{
  "n_layer": 12,
  "d_model": 768,
  "n_head": 12,
  "n_kv_head": 12,
  "head_dim": 64,
  "d_mlp": 2048,
  "vocab_size": 16216,
  "activation": "swiglu",
  "norm": "rmsnorm",
  "norm_place": "out",
  "norm_eps": 1e-05,
  "positions": "rope",
  "rope_base": 10000.0,
  "rope_fraction": 1.0,
  "qk_norm": true,
  "attn_scale": 0.125,
  "bias": "none",
  "tie_embeddings": false,
  "parallel_block": false,
  "init": "uniform",
  "init_std_qkv": 0.015,
  "init_std_o": 0.00306,
  "init_std_up": 0.015,
  "init_std_down": 0.00306,
  "init_out_by_depth": true,
  "optimizer": "adam_variant",
  "lr": 0.000473,
  "lr_mult_up": 1.15,
  "beta1": 0.95,
  "beta2": 0.98,
  "lr_head": 0.0276,
  "grad_clip": 0.5,
  "warmup_steps": 591,
  "schedule": "wsd",
  "decay_fraction": 0.346,
  "decay_shape": "pow",
  "final_lr_fraction": 0.0,
  "batch_tokens": 131072,
  "seq_len": 512,
  "doc_mask": true,
  "z_loss": 0.0001,
  "train_tokens": 1098000000,
  "steps": 8378,
  "dataset": "wikipedia_en"
}
MLP neurons of a small language model. Each row is named by its layer, matrix (gate and up: input weights; down: output weights) and neuron, and shows model dimensions 496-751. Each number is 128 + 24 x the weight over its row's rms, rounded and kept within 0 to 255. Numbers have three digits each. A neuron's up and down rows have the sign that makes its largest values positive.
After each neuron's rows, "fires in" lists the words (lower case) most often at its 100 highest values on Wikipedia text that the model never trained on.

L6.gate472:103138094149154135133174123120139137129115107087148125168135123130175130134131136156094148157076139120132107165130086090113121089126151125117133083129122121112093142090113124132109117122132129146118117164172133132142102177130121140119116128114134086134186136149088151076122100136115120129154095140125134126141103134128119104125161144119136116161110135136157141124070173123156127096159115139132123142138155109129126112117101107073152124101132136157093164145107126141164105133068090130123126158159141116168158135091140193106189079154151139142114114138133115113130161150151138115154099128110122143092168125144109126121106109088132101114146111121156109152173086120144168113067132129164098100131100139114144131121139154131146138149074141134104101126168153112147105159126113
L6.up472:138161120102136130102146126130151118129184113116100115154163097144110061102123123103127128160125129088135124125085117116144098136129130147115125117136121170131104141113116118108111164121122105110126061141133085162153145118116177161115075155088128136162150151134096147144128138135122124127090125194099145161158089115163129131172147144089118139122150138182156154133074155142162131140140123091087123163162125130078153154128174131165174114156145138118170089111114189122139107139154151123160090155145162096077072150105129118124113099079139145100149107117082129182127114115095138114088137120106129130125133138134129078093131129100150137105174164112151140127133104130125111123148158118108158120134122154152142116164122086151135106126140136106136124115153116137148138102144112
L6.down472:139093185145131127102093128120133091085091110114108135133145106094123070103154107103123122118085127107133175096148130148120116133172176077119141196151160136145115137121113143143160118066171119149073154111154141125151128149111122106108111161115135183131113133121168107115192151126149112135129129124121139088151165114124173125147132135133115136136154119122130179132133108111121127148117144097137090122161136096138114134158134136135093157073120194146133106138105120127153178107140129135152116088134126125140117110124149113168125095135167136066092118146100121081078183146128167148139125106137141125135123099130145170167155139140155147132146151151109193150120151128123127112118121173116115133131113103142142139120099173119103155130130130155103112106119099143142133138133097
fires in: "to", "at", "which", "project", "effort", "who"

L6.gate97:138100087122141117144153157167130148165116075148134108102117138119115137127091186145115096083082125072139140138158092125110125089142179112149119134128113136142094140078107146118131106160116147123111151113146113126092132127132115181130108149153150131138118131097134120148117151157159148111098112143122161169129107145141127160194145139115139138098175091164143126132111119156093117124145120177172134132127138136177154137069146124108105108131094183139119120144177124125157134162104109117150151098116145151172107103085138130131126127107092135145131115110162123155140076114129163123129115072136150124096123134127128119086132126126119132139138142135125160168091107155093157165157164148146108168151123114092107165125098112139148156124139133139161122080135124121129116138109108
L6.up97:144125121110161097132128130146137109152112127134136116070111122155057161139121155159101092064079134089138106133096100131111148126135130084101085114117177157148107106108133123096153094170184141114089099115135143172138082092108089174164095104113114164109129177078105142147095126150136120119128123095130138153137111160130129122149156127144132157126192056112147158141128145137137151103114125138141104156115147159163142147105113159098133101103159147140146131130138164127136150125076129145151167117134137108146123086116089124114133129098116134158132151144133144181111161113115139127132122097114156142125122077150180131120138122101091151085127163136093127166118130203160166160126152154162110176135108123135083130139121052110132119088154108126149138115092179096095125116140103
L6.down97:128180138172164153129109104112096108122113132100142111105110132163102142162145171151126095124115150107146145104132138109131144102152123146132121120169113148148147107122149143173142123131184113065130128125140098143177110111107115120099166151095124095143129141108127150097154115120060136101124138098137129146135143161085149147107157106134130166154131135095141139126119156175110142127127138113146114155125132194110130133140130136124132136127171112148128124125114067174133100176163127098125079166150155097098145167147145139136134104119146174113107129106133080153147144164093165116127139091133128114130158130121159131181125147098085151094130176105129104127139119153179123126129191103082152102109147126114121134147083108124039102126131112152135064179113151084119136139110129
fires in: "was", "is", "had", "episodes", "s"

L6.gate67:138140128124140150114110122099111124131133128134120108171127101119143116112141153144103146111140131132101181122103134186157121138144117166145158112149067144111121144138092126130151128147168137108123125087102122130144120157100094137140123173131152140135142150146096136156121093052119137094096156147166124133135120153137114120084152150102135123108146124126130135165147168098116126099131096183153142131114144141111130108161145131159151175163114111119089115103148138156146158137129148094145150159137164171130186174153093106113120105088107141180147135111135134106127099133122146140114151158114095148131155137099103141159134174139108132111165103142116136151117139121101095112142111143177096197125107147136150183148132138126120166114134128120158151090115121137119105097140125
L6.up67:112162148126138136163153151141118128133167095167137147167125155091142126122136154123124137119097152148173086123129157109108090150106086112112187111117070157124098146126128104177112114138135127098109147124098147146127118161136114169150103161082136112157157083138114124070121189141160141112133136125167147159187130091135120142137158151117133134131088124077135148121145131118117145112130142105120120101124146158155145126126137138053138105117151119153097128130095184084163140171124125118166130113091121111113148142132121102089153083080159064126124136154125146112102109119109171110159109143133174130148173095139133159100103150156130125158128123149111130159105109111079182154143122124146137130135136121105081117118161120134130170141120118159129122109137124121095131106112153
L6.down67:130196139131141142161130152106158114079143103174088160138136168129104142085129172107140133128116074124129145108125133169149149142126095146149115134095117127138092125123173124129114112135126145135137096128124131120171118150073103096086142143144142141080122178118144129122138107134085148130101108098146160142108163155159120116174117126126086159153098171117140104178144111135093094144092100137103135166158172135136118146126141108069130126158109145096110135159110129130140108157158126168121097124127166114110141150139151148154127087157129112145125125141134105160137126112110124173110115117121122125090113173094138154101134112154129157133172154124128170131071113122110109100119112116135091098132143121079134137134118117118140116164093123103166135116131109125154118140122114
fires in: "i", "s", "we", "was", "is"

L4.gate735:166144100111124096132133114132143123143108166122081105122120102151145115156125102097131140117146169123149116134128075123155127148116163088100119142178113145092122153123119111146153145103104099106133174151113122124078113166124117138173118085162153126140155162122123120153184105082106143116112102083124137137140130141146120163091107183107110129071119133176125107155081133153123114171132127126214161100144117138140148131107145150147136145130154150123135109124137111153150134126122139137129106113135136059147077135098147105126158098194120122157140088146133107176137111128105097126147127147140125121117124125077087137120094141159115092147105125068145102120139134138103133128124114150130129118093127134134161145166105166168160111120132135137124123120145113107131133124127114
L4.up735:114134122154076121150148125143057127099155117161158129153169122133124124117127127116150126112137141193119093122155096152155127121140089161190135131076139154129117154102085149127131141105110130129156128132133124136133154142125127139174126148168113120119125121124135124142090120161110089144131137146099110127121115112099127124117115108127117104128119167112114116142109134085118144091133086165130082117123138171114118121128122129116094154135085090152158097128132154103124136153148135122122125091099099208126132187125133116169168093107117138111159106111133151143063150136105076144112163146121083110135147106136115127140160135090156152101096124149121127188128113126124100129104129101113126091135101143129111126165136142132121068145084100120159131112117111155160103108164108
L4.down735:118146112118128124159159094143133151067119152120135141131154143165111149135167138141132104111115120150108092084142107148159106138130112152130182133143130079111139128107104148124163136117143117103129132119121145140095148181132123098191131134161101121156116071152129138162139113125090119127151120137110149131117149103126136132109133128138106138148120123111056155124139149107162151077133105106137119115132138153148130121119124118101157133126105105159094102165122114153119086176168149137168119124168146116119072154130152126150146135093112086149159138162121153104126111099126115138139145124130070099118164125143142114138097155147166116150093116093111129147131102147137087155133115083123140107097120098105126118132114138151111113125146107090153123135107135166145120136105123
fires in: "west", "east", "western", "southwest", "north", "southern"

L4.gate160:137125106184152078126144139168157139120116155154117108130083096148142111128128123126185157150117139139140127124132128111192103111108123152097148142145154133148094148128176149071132118115101121143161132122143153098118125113101089128144107153118120132166162122134084112111125126117119080122143119184168102136132144112103102106106113137132144117132133144126122129134134132108126142075168091158157129121135120154078128146125156119151152120129163156147120141138136142115129116103111143144109144121105088135157151125110145157118135116146078146105108132134144148149154128144124138157116147151182127162111101156172064109095161112135125070127116116156121137114127128148132120100093108141119135143149081151174116121099124097097095137156103097092111124123124133136167127120145180
L4.up160:082118131140138168113162151138166122116133129113127092115106129132183107118125121129176158135124098132109125159152157128163166145168062132157112111106103160079134069117152115085107139113116161141117092148159146109121129130161128135134113147148128117138120156137129110118189096084130103125180153090117112130154179120144105133150141175174091150132149155146114129119121161130118111146140146131119116134095130148143123136159142107097137116119109142105121124138136133138157104098086132113105143112123087111115128145107148099101085146125052072140125134148134121134142094150107148132131131145114157113115151091073092125128057127105181129154070165086147128121087125140133100114095123133115082109185077125112118143158163116105095148116113163166125154117136148123132166140167073
L4.down160:119129141114126110144106107125152128103108144133148152114138116097148153113154118156112132127103123144156129142063123114116112165120139086122137106130130137120096114175146132102129122105138138192096127098189137163139148141125104133076117122115106134122115175139109124082115188141201155150143104123125133159176134131137161149164157126181107102159132141153121174117125146138138159136124138096133099121135140125115138156101136114083083151128165105130158140099179120156139134089091091139131137129103122122150139098126106143114120145165134067147087116069112108068100126118169129126152127127138101106123138154093143137128179132102126159095157106127076141170135129092118134084131120142137090105127176147148116157124138117135141125110151124154102173157119089166116158115106119
fires in: "where", "to", "will", "period", "which", "now"

L6.gate1502:147146141147168134119138121143123122107159101178136118107124097102136150076123157138126130085156142123125105168112163124130142124171149142157157157109107123170150120090127127092099157161123130142142140146080101108133165117145118125131144107113134104129112144118128123137132110103081106173143151137162099131140091150163129142126128108142122140110145144152080138105071088110115117151112056124098112166105102160124125095138119145089113122137111144139077125112126132133132106144118126116099129129105151122131125109126157122124137130120135153185103112124117117118190101113115149128108127108135131128144159137120125132095093144145102096109121131141130113124113095105112133142097137184123120123122144138144155141121106133130140162146090121155094157093108134130156105142098126
L6.up1502:138150126110134129132154133118114088121144147151132128117131163136122163093147150106137114125144117116131115123138131170105117106106121092142094139092122085157157117123096155118110121098136120077151120169132155158170113116140135127086146102151081088139124157140185169105116140127114119175138158129168119137098090148142117166164191125163127140162120142142124150144151064102128089130151120118115140133093126098138128084135152153140082107111101084126132089129130128150144177152160104098139114122176156123141104104162160139118159122103094150153145102121153140108109167116130162132106165149104151101099149130110109153119137129125122147136116166166165125098125129153142128128142127121113062122112122117094105151133085105111100139130140120132145157138127121113139150101139129
L6.down1502:153117121135135151156120113114160114135095101131118161128131129130161163129141125085062122116144172153136116149129070087106135098123172126096120153117111118105115151152131140115107084158130114129114106135158124134157148110098119164120123138141129108122130090136134115155128126109100102148113128133155130150124119151140163165129136103168147134153110109121154125103146151113134159152118170131173136134124150096097127141128161136149084134091129124096123114159196109112163117093141130165145110101114165121129127084136147109131151138149106135121126113135152094132131103134151117132112155160132159115101114116092094159093143121121140124094142177136152166141134099133135144137152115135146138111125117162093122129139090140134255139150089142128112115140103133138145125124099137
fires in: "received", "given", "get", "won", "got"

L4.gate1472:152115135127146143111139143112149147152094146121086155104127153114129126159135133104105134149139138112078157113150134086080112098166170131102142123143083180145091137134118141088077121102125132101160117134171142100131104086176113171120095076105125083092108130126112103132176088093143150144102110156133097128119150153119105159137164141097153157127142123110120128120143121068123116126099141111175142104113081109160169125138127137137124115074107157101085143119147114146120123125134134126142151168113105125127114091140147157160144138152131163109144152181108140133116122135140126111096136085166145131158116118134139122157104119135102139134136147135082096124072124125142098198107140172152122142107115163164123111138085161117129173123140104132106124123137099142145139134138114
L4.up1472:151132135145106136114134133119104106108119153122091133155087145137161179118145117108123116130118108119111148136106168101151132126143120088112130140090162125088129165139114111142145136085159120123133129109128137154085125107092162109156133155143120131123184133108156071121126144128111178124087120061098140128125113152105111128114114120083108121147115160146185154092125144134144136113157110123153093160087107122142165125122123095126153124137133139156128110135115122103166127150123107128105135092112098114169121123142145152121104166159151103115124069161088124098139162163138128106143136116100129121145114087146109137120150139110139125128150132119140154122155152111170115108147112099084107112152128133121151146121112091146170089147118129113137139140125140139180147143125161
L4.down1472:153103110119133111186156148156135116084110140099170127155098148135103139104133132167131131119128152086128102133157126090179132116147090190170130136106165103149172113108135105136125094151166119149106117143122167150090180157144116126107152137140130153141140114106152148145125142109145111128149126124123151131112137152148140128110111100122111088119122118138101139125147119135117193132137098132138135151114141086104102098143116113165135133159125137169098112118099150142124095166146141120137090109122177128132126168108081101107125139107132139127150111137186126156137129140130152107146081130122096132137141101071140137133148146120143126125109142132141117112142109119135190123140131119125130119096123128122135146101153112138130131113132174135187142175116131136160170134109157
fires in: "that", "west", "south", "only", "north", "same"

L4.gate1092:145123131151117104162145149111126169103124136135114135087097144112115117177112127121140140093118126133162135151119114091104102108134105097160129095105113091150105117148167129140178131130094150172151134136125113093125130120170175154114124150149121151133120123134138143196132159121103145122116151147134159117124159145122125151104123142114106097120082129152134080141138137104123138176115133101145142125154117137108151090101091141147144166178118193108097092114127124139151176135111112143180108134103147079094168143156105099140118127119162097139120132151120101139151121088121139111132161138126166128135162115145141109165092113093097104094139125108177149142129144113134112110177063142136087150090106112144087157091128149100154103108075108111142119106119140132138118123139120
L4.up1092:136166111132162101107134096140125154156147089127159123106091138196159094169139138142121139137151108111176148139163142084133134145129111136154150107105137137133134129134106136123142123130116166166134104165157146124123124150162125147105140155132085101133135092115149166184126122092187129148088154101124138122128128125076126167207092145129106101097120169121149139156083118128123109141155122092148127100147086204075172096134119101092135158145095092170119099089115134103121077111092093126152117122142122121110133077139124118139092128113117092130163170184125134126143115127144121092166124146156146109154141070127139098158109124122181114118104127097151123116125113113097136131129101152143134136131098141116095148121126159156131105106121125117116134112146217137112110101133119
L4.down1092:099142108133137082107096118111119097188127083129153128127150117166152117153137140114137123118125127103135166076114144136119144149122135127152107105109150131083120108154106133124175098146106115124132141117156161125100155111116155103135148135119092158097138115102120116159133149135118101134106105159142116119101120135155120144130134129128147109151158146121153134125129106159115127114132136118128135132125103128045145142120164158139125121117124123207128143162135106137141108106118146088103126147098141125156156098173143153133132046115110115116119115135135101181151133132136133145192141123100123148173120128101122155118126152126154118105071131128121120114164191169121122173175102059132106125163172151143101132120142153127115156164109165152118125103088162126101134116137087
fires in: "team", "club", "minister", "against", "iv", "latter"